Part of a small language model's weights: width 512, 8 heads of 64.
MLP neurons of a small language model. Each row is named by its layer, matrix (down: output weights) and neuron, and shows model dimensions 16-111. Each number is 500 + 40 x the weight over its row's rms, rounded and kept within 0 to 999. Numbers have three digits each. A neuron's up and down rows have the sign that makes its largest values positive.
After each neuron's rows, "raises" lists the tokens whose logits its output raises most directly, leaving later layers aside.

L8.down828:531512424428511470448569461573511469481511522516507508501472484488499535544508448502471460540483493504484490564504492541447479526506403497467531490519545473444522504425485465509530469492465506515525499529471550509525538433471537437514488444545496462463460504464525471395506482467487550558
raises: "ational", "ations", "ation", "ory", "atory"

L8.down1027:483501504435490535497409552388481423475503505542541530481428528472488580506558518429482468455529576485579507508523490432515492528469531525497417544560547460488461433551492492495455549520458501514495445527511478462479479487470525543459495486524469522479585503475505526548538504534524507493
raises: "SR", "GS", "GM", "MS", "ESP"

L8.down265:525482369462401498449506457500489508511474495553491536472482484527542557494484488465459480455498470547485471530455511492437457535554435463560449516529529488501505499540404433526474521455499473513455487555523499442543549550520481483497547472466457477496551556544462615493554473504540463451
raises: "oster", "ister", "ony", "osh", "os"

L6.down750:506365527580463478504404569503505462518552540484493517492475492520569443509531489579452419525546470512431458540536464485536493468483429527413493442514458495483424492468471473528502447547511539451489422517519473475476556477544465525530475496497455425482472425476486520559474518534460571457
raises: "ved", "ves", "ving", "va", "ve"

L8.down343:533510512566486475514491489515483483524501544531492556534452472511475474443451490453495505539495548445490560489453439460448557502476519466504500585431452520497496461509500534541431479468509527559548492473561534538442568467523496469406456501482509488458510488468455540527517477463506520564
raises: "ming", "med", "ms", "era", "iot"

L3.down830:544571481452516502506524495529436524525451479514445481549477494509507505486566511521523507588473481505492527537494433530495506578454434483502532520566523520504502447517448515507473570540500502450508481483485406524450534494496495528515473519494565491484506459552428481503476486511463458438
raises: "s", "pl", "me", "sen", "place"

L8.down284:501505569525583484478451460474574466469480493502493476499485449479514500510499526554486547594573526448495476528529531464501492509496484419523555481516450510534481521506433473512530431557546516432454547492505442613493498536533470524459425484412410418544538447455487472547493449505558561496
raises: "le", "ize", "ite", "ise", "j"

L8.down795:529522520518494448437522500451496500479452481502495503484501530568462467538512539425471515529508542431517517512487451620451520492539473487515499489528435540443461487434538401462482488562561497474522488472452507540517472474565496502503475505540465498521471552523469467515500539481452526509
raises: " she", " her", " Carolina", " Elena", " Kat"